{
  "n_layer": 13,
  "d_model": 256,
  "n_head": 4,
  "n_kv_head": 4,
  "head_dim": 64,
  "d_mlp": 1024,
  "vocab_size": 702,
  "activation": "gelu",
  "norm": "layernorm",
  "norm_place": "pre",
  "norm_eps": 1e-05,
  "positions": "rope",
  "rope_base": 10000.0,
  "rope_fraction": 0.25,
  "qk_norm": true,
  "attn_scale": 0.125,
  "bias": "all",
  "tie_embeddings": false,
  "parallel_block": true,
  "init": "normal",
  "init_std_qkv": 0.0367,
  "init_std_o": 0.00721,
  "init_std_up": 0.0367,
  "init_std_down": 0.00721,
  "optimizer": "adamw",
  "lr": 0.00161,
  "beta1": 0.9,
  "beta2": 0.99,
  "weight_decay": 0.12,
  "lr_head": 0.00349,
  "warmup_steps": 275,
  "schedule": "wsd",
  "decay_fraction": 0.567,
  "decay_shape": "linear",
  "final_lr_fraction": 0.0,
  "batch_tokens": [16384, 32768],
  "seq_len": 1024,
  "doc_mask": true,
  "train_tokens": 321000000,
  "steps": 13275,
  "dataset": "wikipedia_en"
}
MLP neurons of a small language model. Each row is named by its layer, matrix (up: input weights) and neuron, and shows model dimensions 0-191. Each number is 128 + 24 x the weight over its row's rms, rounded and kept within 0 to 255. Numbers have three digits each.
After each neuron's rows, "fires on" lists the tokens most often at its 100 highest values on Wikipedia text that the model never trained on.

L5.up660:106164127105113102147095139153177116115136107151092110112118142131154119181091148110141129107138118179101156123149124116115137109137136150134151150175120082174112096127115158154150179124141102111103142111134158164110139163114129159141130116115165128086154125111079142124175148147103112179106131117122172151112108134126102137147134146116105144088101135075098117097143141125123129113051153139116130139114104129130093157112133140133153107154086141134078122063140138155094126111126136113158135152116159121115141132132109159117133113159111120099131161079096123132104128121093138112
fires on: "m", "am", "p", "k", "ar", "im"

L8.up786:112120134112126177091093147167162138096088081127128123088106098124133140143118160155122154090137143120125150159111126139132136113139110123170152092148145108116119100124130136141111110186129105131139109116155141155130176122184151124148113145123151115142088121137155148108127127145133140080106151135104100131123171106125105149121131102139133136151134119114100127148171137141105136162154116121145170092128131109137114118105141128107148097147120158153134077143100121126126110062121121070062128048103129127154132127149127143147128121113079118144119097113106108122119175142121132137
fires on: " to", "ed", " b", " d"

L9.up305:093125150103104141150137102118136146149134119147168128079079107140126168138123120121114100119135116120088103201118125124123116137126148145115141061144134120119136180117125094160116190138131102147157122097129092126175138117102150115170119118116121128121132085136119106123152148134155183110137193150150134112108110092105126113138120128105129123136127143124092151107159111162087106137184134138127160130122114135116134133105169106140111175144120129152130163139089152080133163126138155128114180107093141129142170117112105175164158128113109144113077152103127126143073126115114135161
fires on: "t", " cont", "c", "ist"

L6.up225:130139148098092141116144108132160108103128109140131130130136115094164135150103131153139127149068147098151108141078143146109149143154108116120135123160112148127106135126134146147147126131119119111144161154112113132186097151123142137151090152141126167130119110171069120173130116113159100127147118098173162136097176115130118121141142128094170114169169107143110139132114142108143108151108117118094148098106145124150132097114140143103109120128116133103141101120105119134114084133128157081106142103147090122159107145100088121155116122158129151061109192119144176116158112125112144092
fires on: "y", "s", "as", "es"

L8.up49:174167111118079102138112128124089154127137132121139129126124078122147127106108140129109192126142124092112131136132156135134133125122146104148097151141101129182104097126090115162108196162137117147138123110122143124108132126104171117122133133108164161108109116124132130103136108158112120121116119153134117120185097150091096113095139121154124165171132142091086135155131122045103148116162146168182135149076187148088137131169115165127144095155094165145131119140132133087164124140120133105103137155138136114149096133153145123113168126119140094100118120123120139078149115159122102098
fires on: "an", "if", "he", "it", "ul", "==\n\n"

L10.up100:098154139124137097143115139129111135087110163143130153100126163107127142135120120093130147078120135126133099154090183174159119144105111117140136167132113150134140103103146108148119146156189122121168099104115079141203146078141121128152119102131115141137155116156128125155112106148123162131148174127151130155120111101140126106142091101119105132153174109124123144160159121131130116140113133174119185093116112137125123104111145128136091147130114099147136141122074147036099143137111132120125141124123158135151108147156137146078172146139120110161123069091141141085101093120140129179
fires on: "-", "t", "ent", "ist", "og"

L7.up614:146134109186091110143122102141132123092112119117120085132106114103113152119098122150131110109140119154124160142114131137094089146163132165139129143152100151175122087118132164122143165136112080157108097133162146114129112103123132125133119131147139057103169113116128170141170107125124121133125134105150064112126120144129092120137146147158132176090147122101109126130137136089136157117122202144153131090094112132143133170106155152143126135149096102141122127145154131166100119147147131087132143107115171109138155169142132159174123110169169088149134117124115124110138113148107119072
fires on: "-", "f", "/", "et", "F"

L9.up841:180168145134069119112104126102116113129146118114135106128141094127117136129112105144137110133094143140098119117154102119133086152105157080152089165125131098176102110149111157149153199137086085153144118100144146136118169142133119092109143165127153135134077126119149137125101134106088132115114137100170135158141142180138119140135150130160165123090111108152091153155177138136113132112137119154111178126080135135161112130121158142150135125163079118138142138120143114106120122102166165104131116149125160144112135109156091155124142174145154145143149081085136139161146085161119116150
fires on: "al", "l", "ol", "el", "/", " pr"

L9.up671:118136184124104133109138087163093126109139136099099133131118128154121125133105129114167129150149102112090161144133150154111124105142140134164101114138138167129175092102070161157089142137134102099173127138164092101161176131114168132077101091143122157122119111143126133115139108127109148156156165127149148102137161110132115139113153120154138142123164117137107169137153096121118119125161103187135160152123095127096134108106186102178109126140109107124145127151145133139148108141134106122087159126133107083103127140189183124083129133108143123087099154089108126167153113131150093116
fires on: "oc", "ic", "q", "2", "uc", "ut"

L7.up792:120194141136112126140133124169107157107125124120123115154137128126124103122148135117121099157112116097113158154145159126124117153105129116146117132105095149134129106119130132180118135139084143142108132134138063126174137078115124081131127089150137157097134113105171128120122143119125133125162131156177113135129140114109101172112085104111095131155142185096115190144148104106103102116127131179151140111118083094126144130123167145160101095170095060147121140159070141141121164116165140193120177127150077116142097128127154123163135132134153150139119099112096082127127103090132120092
fires on: "c", "iv", "t", "uc", "oc", "ug"

L10.up601:117147101135111124121087165118109139132162130114125123132165105133176093156138128120122133167102138157113175160122142053153103136156134150123142093131114092110063145121103120160138156132100152144110148157098116168152144134122135119150150163119136130110103117143100107119131137144136107125064170118148129115110182155105127120140124125202096122131118091137108165067111084112100151107107126140147130113095124106132097121144144131115158107142117096093128113092122122131134127110150123124112172104115181131132145145138144157123158150154145118098102134163115149128124155113135159066
fires on: "il", "ot", "er", "ing", "ad", "at"

L6.up264:159169143101122146119130144127174146116121103161086109171113125142124145133104134080075136099076155154133086132147133142161137119146087110141116131126140133123098075109155078153108123134180092094173176121095144121099122136148172123127156122127113114095112095175141121107143130116129125150113157093139121101151102142166121148137164128121118138106137144121091160149116148121116123162109112136142107092120130144204140149113144142098148142146118175100130147080141127126114119138163170120119161065122132125141138108155143113136179155149109111106181105112126156078147110083091129143
fires on: "op", "os", "ot", "ing", "ed", "es"

L9.up191:100178169124128151127145128160113147115114121127138121161104117101119120152112091129151133130096144127149130140156115099117133130088105110159098148143108137132083141119108118152077178122080083140157138141075139169176128119072115126106143104103094189153093142140158123128133110092151122119095136145149138135142126139125117194122152130096149125135098108155123152144152095112143106110134112118118189132070135096101118146144171142142127098172080094149108132111140100091080076154117149129121167135140133133138102137107116111104124147141169137177134093086119127157122074124134104101
fires on: "n", "et", "p", "al", "l"

L6.up294:117152164139099111134139091160119138100137109091153095167129079090143100099105099148130145112093143098142098114151105155069145127150127123152166109143144155151113138152107102147140153130143094112163136132123117143122101194170118173148120130116098107172072112156144119121135149112164134136133156159142135105115129137157084167136141130101125103145115108131114127136134151097133132130143115149166147142080129127163122139155157123143122130150105154078186155105127128119128136161154170098121145148109122107128125062127159125100139105136153131140144118106114162089132135134113145106
fires on: "r", "ter", "s", "it", "f"

L6.up600:107144130141063117145121118169119127107104082104097139150140139116141125142113116110183131101128164106152142117157121094175142146134128087153130161134144151135111104109147134147149132119108115075151169178109110113101106127129114150097126125134125145106120088168158132164099132080125116150106115116162092142127181123128135140110124125097101152104112149119113132090130145135113143136150100165105144104103122080144124159110166166105165113150129135108157095110133129160156101141209161169107150134066090138126127149135097123127150132156150125129142109101124128133122172104118114120
fires on: "ers", "tern", "e", "ive", "us", "es"

L7.up472:136145123119173111149123157152129150124148108147153127121166106119090126156078114127123104110061115122092139145089133121107120087151143115146090105131105125141130113115155122162135095116153156112163154111133099120178127064131098115146130147115130080118146112129140161116112152111119100150146151147117188157186130134170082120107099120122117111158126111099099162177136177112116124142122134121106140148126103096142113166110105102150179167159113118125142106121084145133158083090104117193162103086125097130127144142106159142172151106158118137135115159109122131121150127097132126132
fires on: "en", "z", "n", "g", "e", "th"

L10.up962:099105122116128152129126143141162118081092088147112142135128109074141128142123117105101135105093174115104132122057105133161154137142103102136141111188081125120133167125140131130136115102126085120136130142135104091143113129136137099142175162098158103123154121156064112144141143111168139130129133111140121096154162085156146171169138118114154133121135118140105119122151163131101112142113125146115141080142128160151122136084136166107113121145139141117094069064104136143141096140140152133096174143172118156176133135162147127118113136144131147124098161129120112125161164147149098140
fires on: " a", " res", " it", "as", "ip", "es"

L10.up482:114133115180134149126151132152133140121100122154091132120126092141129109131117067103123146152123140093143116173118125130119159128129121132133094132150127110124164135140111153155103150104090132149136138131120121167160132155126089116145153092106098133162125094141117132160116088139110116190158149119126154165146099138157115181127109086139077118175139119097094139174140115142139112115135125127104164134097124113070126101100130116136096134131128148061148110109130135114163136136157106134113115146110140129183120092130163119134162141165126102104111154134145160067123117128105115136
fires on: "y", "og", "t", " it", "g", "ut"

L8.up811:176142155128134157206168116155144128127154113124139096086080162094130161153074128117124110128122134172146145120110127127169127180156123133157136121120144082152097103112120127123119111153171145158116112147123129120117152117180149098092136083146128165098097111153094190115103097141126115126125146124137133143121145085131107145092130122120134149133068074129123169158131119106119112124166128122142133107117128102123136165106163123121099128173112156121097129120147129131164096098127143147131120087124148150161112117180104140120132099134100091125141112104094148115110149140131105161
fires on: " play", "end", "l", "ell", "ay", "all"

L6.up753:115161140144091123134096174157123154114133141146158107167141089086160097179151139136123130103116156128145091138138123089148140117128115137130129140117134112166107136094117107137098125137087091148160181120095148135143129163137136107119106129109176159143117136131117118176138112126145141167097142124128121148169156183117115128139119144124126143145118134135114188112131137094096120143115160147114117133070146119164077109169151123132117098146093158099100167103073132103115110100162132116079137125113132152154091123094156142086127141114119148135134129092112145149156135118124088173
fires on: "b", "C", "el", "an", "l"

L9.up741:112160146107137123069123123166156135090147125128079130107130137123096135173130032145112126096114124139125098145133142103110131109116106068110134169137134101119173144145149123134119151122105085102138109162084131102124153110174153097144153137120149119130149142148114129128131133111103134141088110130144134133189104120124127113175093085131150108122120163158121124168119138097113133151115080142099153149118058164141145198149132132166129107157097156128116152126132136143120103142132148116152106092127107108167127109138102083086106123142139147121125108146139145129143114140109170117
fires on: "z", "a", "r", "e", "j"

L8.up262:141119152084129106117131130136119123100135064108166110165147139116152092185103132137091139134120177135107146111115131089145127156083140141168119111175145127143098116105127122147089137143171144135129158127111152133096153127140113144109119136075133108136079115147102109119165143136120104148110122142126175138127115154155121132143129124125099134158119158102089145146104137101117148116117074138124140128045116133125092110156186125157149116142102153099132126118113131130108170113143105113133154139157109179126110118105088129146125127172142156150124128106077120133104179151036135137
fires on: "ad", "l", "d", "b", "ed", "le"

L6.up554:105129149105127120177090164175143117123139129149152119120113105104112098133094074135114137136103126170129135163131103140098167135156150118157143092140119135150146123139100166130161130151151120118105095155112131153161164173144107112143127154147111165123137085154082161120119112084094154126147207140154148119107157140135115135118107122140098098122133096150117151134125145122150079125121150122087153138117122070125105126117109139171107121154131146112103104098142142115136087099127142129144137101078107156113163141168114155119120102136151117148129121125131147101155153116121134139
fires on: "s", "em", "as", "r", "m"

L7.up601:136156150168134124122132136167147121113102115152127111113142126083134172113109111102113174127090119171146130174107160159112087129158111124127110131150129149131125133132098107143190157134089109157097104105123112141132139127127132082153110126181114084105140144124112141174168141147114127178121087112112105113144113131141130123120115155138112150123085093125119151140132141082166149150143118159140139055099080107123159162125091128151102086158073132122128113139158169125117142118106132139109125129135160126132101141159100143127131133198145095119094138128121156084105132160077126129
fires on: "f", "F", "un", "t", "and", "M"

L6.up856:169116130126110139160127114130138144133138110083126117149112124140152098157138131089117148120078165143114136152140151092113115117126096167148104089156178105153116130112119112133088130172101147139166107154121139120090137135136117095165126117089105152135124111150123145113125095137163162133097152116119154126153165126092109190181062123126107101137117188158128131131152119108123117117147122172143108106094105098127080135108130114108092134155122138132175147087065084136147163114130165167106172114109129129160137132143133175108132134130155156126108111118132123116111118140117111130
fires on: "il", "est", " c", "ric"

L7.up131:101131134160121126114164117130114139120098147166123153102152109140137143146117111130106136138108139092145118138084162147122143143121090100127132110111113159135120099134148122131127112145164122119183136140085075147127128087150136141108133164157119116133115069164149103130128135060125125135118171169111171107151080116126108124119144139095082156171130104131079099120136118133120116162148160138101158084133130122149129161138121139126151181141129129097156118134126121130171067152167124164130169072086135141129118141130186122162147122172153146084110114148114111110126122135129113115
fires on: "e", "en", "n", "ing", "he", "ly"

L10.up678:091132133185167084143132141170144128092124065091094125148136115132162145147093127149125129122132144161118183122122180114125142127143131126150115135146070148127123128082099137166134113121141092129118151108085113097123167116138137120103148131127148149130117114132130120144132144101120100116096132131147112109101115141089100172151146139135142197143110136112096142108125121143076151124109101166136114108073093150177083194136146127115126144162115112109102108101114096132122128132139133116127137150135136158139134167121131139116140144142101143128127113147089158121149167112058141157
fires on: "b", "os", "ed", "ang", "f", "ad"

L8.up729:106146131114095138164082156138112133125131113116129116152150084125177079155142116097116133117113143112107162134151121129152184138128136124121148133165132168172112117116120123114097205158112096176106110137082133148124162167144182129134130101088136139099120148093106122159123112147118150142139160120170094097130145134111145105117171092114141173111089159132122163129140142133129107130147122142170126107066125120144149128121159162102129126138109151105143157125118117090113103113108100121088168139109131151162100084179113135131102176090093151135105158125089118116127121117111089122
fires on: "m", "b", "p", "em", " D", "ro"

L7.up966:102167133081083145182128144165137142133113094116086112138123129178106118139100101127128099109142114143139083122161137154102169115110129138173134151166105136125139103128155131147125103111120112152148119129114156095111156125172180115130161130102139117126126109136113136127134112158141099156119134118116067104134131104106110120132123086128043123110098108106091157115125142108139092146095085140153116126132145114130140129128116112128142129157104135099121146124091131139160126098171152130141160100108112108148131101153115129159137119182117127108114105083105147108115088161085181162
fires on: "i", "e", "ing", "p", "r"

L9.up836:146138149091134144160087098184145122164142146144188137120125088109128124111124127101097107124131076165139139171121130133104135109110129118143180091107140166162151134133102170152135178159154131114100144114125124097131138139162134140134112143148097168099124101145127102118111150103093167108133153121181141129133127147099128111128056087148126108134120146133112162133132138125170143140152121131134120137107114113116123109150141110159117106163100084149121151113122130154144145111098128144125155145097136144123160140175107125119176127129148121151120116076098118104078094149117152110
fires on: "cc", "s", "v", "r", "em", " rec"

L5.up234:135129146172087069146114137163098124100102136068188109161149130119135102174119141113128149142099163081123119105105119077117158134115159125145095117109148136156147134102128132151114172127133099160151123157130173113084112180132108142141081135109131149160100124125109127132131178131135134112110103138111129160124158150115126112126129154165161098133092141160106157123134156111118128129140115145106170143091102132160109117166181128136116154142096124137129139128079158143133073134157140116121144150142100143138116087117126146133117164116134130148150125075132155081127151103068164083
fires on: "l", "el", "ter", "ard", "le"

L8.up962:118129098157131128130114114126151168129094136129120163138160134109126100104101137105125130141115147148142154150124146121122095116120114158105162119130108146157129156120117115130157200149141119098095129123122116127142120169131164120133107071111172134119118122138160129134144159135099108157097145156183127129148110137126077100136113123114111086122155128086136158102151119112151122132113118134148138086136058099152143119133133162146154125145090146144118143132094077126080109153089116115125165081099142098119095138124093129149134119122163151162137117112114114072105090083115124109
fires on: "om", "at", "im", " ab", "ace", "u"

L9.up169:158178137113089099154137098136115124156108072112058109122144132143157126103122118138122101095088159139131133132149130138113136112130087145171158091126102163127129156104110135155067129138111134145112095118128114128139153157147165136168159128099147174126128118148139107111098107119169108109085142133143117111167147150150092143136164175124114087138084138095109129125125126098128147098161067122130164133114147127121093142130181134102125150176112164098138104096117162097145142101118107164130141102134119127119131152149128117129166140145157151168100089113106149133127147144100152091
fires on: "es", "le", "s", "g", "e", "ts"

L6.up325:156131123125122142119100132133144107140129117147098106155151125132166099141122100124101135142103125135134130153154166154120106129139117116150109112142143126138134088083117141140163149175098132138147126149083163115146117161114156133133134076128124184098128103182129171132072118116132117136129171122153166145159145115112079157074080129143069143173103144147135143135139133139116130125131128120118125075100086129147129156141146118097163114139131125084135093108129113161125147114172170127108130091110168151105109122142146142171134148134174123114143131157090133090135143108138134091
fires on: "ic", "ough", "il", "ric", "um", "ent"

L8.up662:156143182090153143179118159148103142131112119130082098134157136143135110131116089116188082118100149152142139125117168128120169098127127105138147154101109099143157148140148175137113113105132156131089135133138119133077118095114124096126139138121153172115128113135139137145114122127128077126126130146138126101154128172131100103133109123142090133119141129119075148144114122108120119098125079131129118128102140116152111093083154136184142078144110120088110135141131179091202166113112143106134125107149136159150132141113097176113135138124120140163087118153138150128102082171088148145
fires on: "e", "ol", ".", "s", "re", "i"

L5.up739:157124153133138076144127150141129134117149094100102124120174120114141128165096068095109148148138147145108115162123174117120139160150116138131121105134098139160116111086170140149115161151113085154157146126177170119190132106128133131116092123129101104081150121130085087114126147162155152176084106137113131132102105102114128135123123101103140082132176141152121126144121152125126128143146130169112151089093144169159132147112134124134098117147102147154162137071135121136103089074128151154085135131130116125136131110108156118184130126144158109052117158109107133124167134139121086128
fires on: " it", " It", "he", "\n\n", " He", " he"

L9.up808:082123134182111106140109151161139109158111077141095082098137097147122109151103131105158117134107106206135155130087125117158155088147124120126144133138172108144184131131149101158125135107121096117088111165114134080143152147163096118113137144109147129125115140130107137136111116142100129109103153146145121137182114146120137177099114114121154170130142120093110122120120144094082144180126175158125120133113101137162119135090116143143106179143104137147118084110135111119093095108131113129172127126116125164112117118179156123127124125142149111117131097130068132104144141069131109164
fires on: "m", "um", " ", "c", "f", "ang"

L8.up778:098135118103110133171141098159167179153092137102089133156136146159092139154095100162064127073116124115109118112137149119163146109122085104175141107130133132137165157112151128135142157132102091108097138164134135152125113128152108109117144133134144131085152104136096131162081133135159088155142139111150147135118117078083142113175121145082109144131133134124114117185136109146141142158096129095090132136103082159121112148147123158135144136167124157121091123091097100106118152090121136145160138097164122185145147108147133103103156118160113145131141133076099125113099152169103174119
fires on: " to", " of", "p", "uring", "e", "j"

L7.up696:157118148191127146138128114135101132129121103117124110123073123106127169119103093116118073128102150148145126130136147123141108139172150122143128131147099115121127102156144125118131116097084159141104142115124098114141133150114171095113157112141168124079127099107141115110135119122107112096146179099157109112109176145144114115138120144130117129146122115129134162166140152084151150130128103131139148116123110141159077165117132146128058124142131152157103124140097140117172093094110138122123126076131125120149102160171119184136154108148147128130140107160136133100158127125104089160
fires on: "n", "ell", "w", "em", "l"

L8.up714:084179133122114150103137129172108135121111102095115132110134096096109100129115108103155133098134143132131170137126134124114142142113149142150178144169125127146159158114085109133095183123103102159138146102118161117098120174109141144165130124080130115125077131111103123128109094110085138118092179154152106160134121118103119129126118106125102118111094127125127124112126137116136113170145177148142171144114127146137124100113153151130133089202053138112126137139103134131121094122120159095083165128100145099188128131156144126100113148150141131139126121147112116130161120111119113135
fires on: "v", " v", "m", " f", " pr", "p"

L8.up892:109127144113103139104106137174110148167104125145139134108099150123167122128106096117102116092137116131089084173145119115140131118128131141149133099110115131161154131109142160128129184126105088114104121144101090121123168143120118125089106128113104133102114102122104103133176151133128147181089171132157135121123147177115095137133080100120089097147120175135123146145184109129104144166159133132127145148127088160101144110102139114126136100151121097138138120132102149083110151111121170099123141121137127136120109126157104155091178113139101150127130098082134161153132148124128109160
fires on: "c", "t", "f", "it", "in", "re"

L8.up103:122128118144136132122104143137110120138138101073107103144197127128160101133131092132123107124063114164128133097121121119113100102132149144150143089104160104164145187136141124137083135119102122149085106139145111112154141176136149188102145150107099141128132125132138159123145099134131144134123146110152116108100169175105094110109131126149095143164157144131124125143152163125131136122101165144142138125094101133142126167108117146117096154135097092140116144101125109100142115129128116142082141111093158089103081137145106154157139112124143097144096138113127144093141122104112172140
fires on: "k", " f", "m", "ad", "op"

L5.up269:161158170117078126123134130137187123118145119148123133064145151117124120145117098105105136161085135155133118092141145141130107128136128117147179144146144160117087091078139120158127118131135059104133140138097118117097099152116115108132103132104113173131132114156122113193092115124087128160126134120127144112090139158127102138141127076105091146131112114100126138119099180124154115134149110123100140113094120114147149130141149134127124139157109124126136140123115100159143155128121188114110157095102095162150130123157179150154129145142181088077151108131094117089208113073139110134
fires on: "ed", "em", "ing", "up", "s", "ic"

L10.up235:139141154128102117126122163152143140123079136102119068103157099131150145124139153134136121103143159137119143088125163098136120119132105137164121129193141122135116107120129141149123118127107074142139120149135126189128148118151112079082166151102145132098115112119166095156141127089142100128125147129139104127081149127091099131101105099112137173124090123121122103108132120147140124164118081136115134128099103132115133114140151182121155135178117136084127148132120131116132150117126127112121138134107137155148122083144114136139128158125176124078132134145111110128178139130082163069
fires on: "l", "ol", "el", "ag", "le", "an"

L7.up66:104145151169101134101139157170135133111150129115143079120124135125089087113107114133128138159106118191110117131126146131109110104145132123159124115122163163149135165130129143150127177166094104108114124157158084122110136156132111148123121103111075127123138095170116115106162139115146138116082142099189071130156153136116123157145078116116071124104137094137115130073137150134147160152139113114120130162091069162158130121122114116159077125138102125105117126122119111105098123135119114127144163101100148145088138142132136146135154127199139120106136094109077177095125149111134095105
fires on: "f", "em", ".", "um", "ic"

L7.up278:189178113134123114144107090133124117108071118091113110116131106112148107109128107107103127118132073170170143164102112134120110109130152168129134105153127148139123126113118122159134171128144150173114125125112115129172105219098105143130134123147111199108126125135144125095164144113125105140116144138131125171139126102162104144146110146100133151146123125087108112112162094139103158155153088137179148109126113089129121164109119155100111114165096118113083139115122119136098116139109096122160164103088160126101113128126135129101138109113141151107104110168103120123104113111088147092
fires on: "om", "at", "am", "em", "r", "im"

L6.up966:150169123096128130112097124120147140171105116101100129122191144146125147141136128092066106143084100124126156123154128115132124158134108097141117075106153161129090108117162128148153123152150080095133135169106126139132148126124111080149158136093080121124119104152138099065155154115126105158136113126138143102122142153095091111141120113125087144104175169109109185154124134146144110142133126127158106103096158122162136147145159128114132172151124078121152129090126123123132163144149138164140109066124113112155149162144113122152150152129164117071149115125123130095140134062102122166
fires on: "ed", "ing", "t", "en", "iv"

L10.up711:117184170125138157132128110165107135138161157105120124150124081159077108123101137141144140062131130170140156123165140129138146101110158114133176175154146142140143081150107104129088129141117139129120090140116136178152184127131124097164167113144151132127146129105125135112124111136116130089147120147132150104146115130128129133134098146103102097102160111066104124105173123115124132130138129151149163128137091139118101128136145169160106119170083116140095091134143128092112123132088144136090096141129144170114113113156131111101139107136137093104154139117115113125128092114085163103
fires on: " ", "o", "if", "k", "j", "og"

L7.up844:190167137145118148106161132118117178108136115161110127128171096109104127153129130108114118120112123131161126190127179133128111164141096129110073128117109107131111102138130169125145106079133131140119176097112100130093129142090122150109135134170120107121123126159078133125145112137137141196105124128137134145167146163127099118141112113106101098151170148113118121095105164086129143121131097132104163135064145127189143122100089110127098098147102119121140121121149155149170094151136149167120118149166098113150128139118158116111149114134172089121125138094110157118125141120122101141
fires on: " It", "it", "ed", " it", "ice", "ivers"

L7.up387:141164148159096088128120121121104121137100100129103117138152107133111037138110110127139123129088136191086105175125151119138171103115162132160128121150179132167156153135125153135101126133134125160091162166084099117139120159129147096110146138134145144122091108116166095135157172100150097135094129145124126107173118156130115123134043137158120149150132140090084111142159124114124132109168122120139146117123110136143100146109102097121119092136118128136146074151117123101173146124144144135133162080091129137116104110159125137136143109136116122124113103156111133131114138146098157102
fires on: "le", "re", "b", ".", "R"

L10.up712:068162131102125123117101085138089161099114138116131125177135139149135102130122085147115171150112113137114122131118123121097169119124164112141160084140135131154128147145090126156098141145164127094157107123148151128123125138191129160116119099119075132131086088136116097118144136110134113137109175129102130175160115114115117105107122104127121080123121096135115135104115157081123131131123127142103168136091122121140165112152150153107100137151060091159155160122134155114122132138137125114133185085077117116123123109155137139143176072159129136135149157113110147098144136149125142149
fires on: "s", "r", " se", "e", "-", "/"

L9.up748:156140124159051143136090138136105132152105138131178121109136081129105130134151112112158158118089142148151148148094120068150141124141121089111163102189125142111154102147140165147160174124133075149109130129089105118122163130121140119130160126107151091124096124119105099138110128114108079102126100120154083109150145116136144152143128127165136178140098110152102092127131122095131158149169142130177136132098107162121094108158139159110123136135114133138121136154146145109157147111144104090086120129151157133180115117155107124133159151111172145107119171104104104102149158124096132094
fires on: "l", "ry", "a", "if", "ill", "an"

L6.up514:174140145135076114111139138129125136120105125100115104134180133125102129127134100140147132124135127119129120164099142113132118122124168141144158143134145129111124109157085195145127098138122117049115105158156105133112133122128113097087121122142156150072121074157124144131116136119106141144126128112154129116137169122146120145120139137163075176122140117128106166156149158116140119158088107131151136075121099099134122117107111115147143098120138089122151100123109164187153113146139160138107105115131115166149106132173112181148171127137170156088154140149106125149126171091107095129
fires on: "e", "ition", "es", "o", "el"

L5.up137:140171171102112106120152149173140119113097126090146141137157134119120105161103104137130176150111154114105143121169136096131137108121165142146149107131168151173170123119170099141119174125119145110143124169094144098124148152165140125101106131098113128109124120158149093164149135092107126129105115152127099173165164110100138120124081136125130135139094155125098135101118139115106123150131124119115124146134150120131132124138131152136134153144066107157147135103073167060109092104136136141119166120114086119104147091136133166092132133150117109131140145137127106105126119117107119119
fires on: "r", "l", "le", "ri"

L6.up572:145141114114118133163106131126133153068085093099099102109125084118134137174166063113111055112116160148155116120127156101110123135132145132150140112097147145142104106137153131128144120126139118137094120145126134103074118129085166136147146153150151159137078118135135151132111113117147116140080132122093128114135120136136096134157127127151088101143166130134126128136114162131144095180167115130111132094115131107140129161116142136179160128134108125106151131124103104131146115107141156137165136132109130203143143156199144166124156128152202139128099175135092110128153125122077164146
fires on: "e", "i", "m", "th", "ing", "el"

L10.up899:145136130109108090133119125123140118152102165101146108166142105087135124138081117128117141142139171124120128126106122121154133108161155108142106116128133138136122128144144103137147103127117120102122143157163083163187137145152153164109104101156134136143104074127072104157110140129107130150123105136128114091115143098145074102146140107144119140154150139083061107173172135126116164138168145094134166129115138143134118115125110131111153089122137146127121122105117197116164077123128149125128147143137111150141121108091125127082180083150129143082099141054149161149148132134117135149
fires on: "re", " |", "ra", "e", "ite"

L8.up966:087177147150093166139106126156158130133130140146124143119157104139141139142120155108178165136107104151156103105120100111140166137116156164126134128166147159166156063130117154111109162127107087132168137169126142153169157110105091122128107116114144133104151127128094147081126131110138123123172153126121166140106147149104151131085103113113129116105127098117085131105131113078062089141138075112158176136119133133152084100077137173129134163149104172141106128127154121096121109121131151144149107098120088153140141120153185103150138102124094104119117120090080163109150098091128132117
fires on: "iv", "r", "og", "us", "o", "ing"

L8.up681:100149124151101131134112147129168154131143103082129075105148127149126105136119147135093149115110088118149116110148133117107113119147154102158205143154107108148106113103115176123107154149079136143111158128106127140119137162147187146155181147107121122111134125132120144135140131122075124179115136116137148106150133111117121156153113130106109124113111144139122138147144078125107114097059108156145142117064151128137115134123173147137098121131098135087124137107108115116075154139121132123138142127133138124161132130129094156100122159141106150118140146064101122142151169107096127094
fires on: "am", "im", "ian", "ol"

L10.up427:092134134108124124157115120152120145114076113144124138137126142179110119129116128119105162137144126091109121134133133119139085140134138136151127096137085136131125162145098123137149165131106125136162087111151116137127143166149142111103104124158128165113136110136135115127143111108162129170128140158095141186117131121117119142090122080178122160164139142110088142135153111097110116132164148121111128137128137151120126128144136152146106154146106118095125082171161125127110110139120106120098106133113123178158128129136173097078173128132093127148122137119157161112153106146118094137
fires on: "ut", " (", "ur", "e", "y"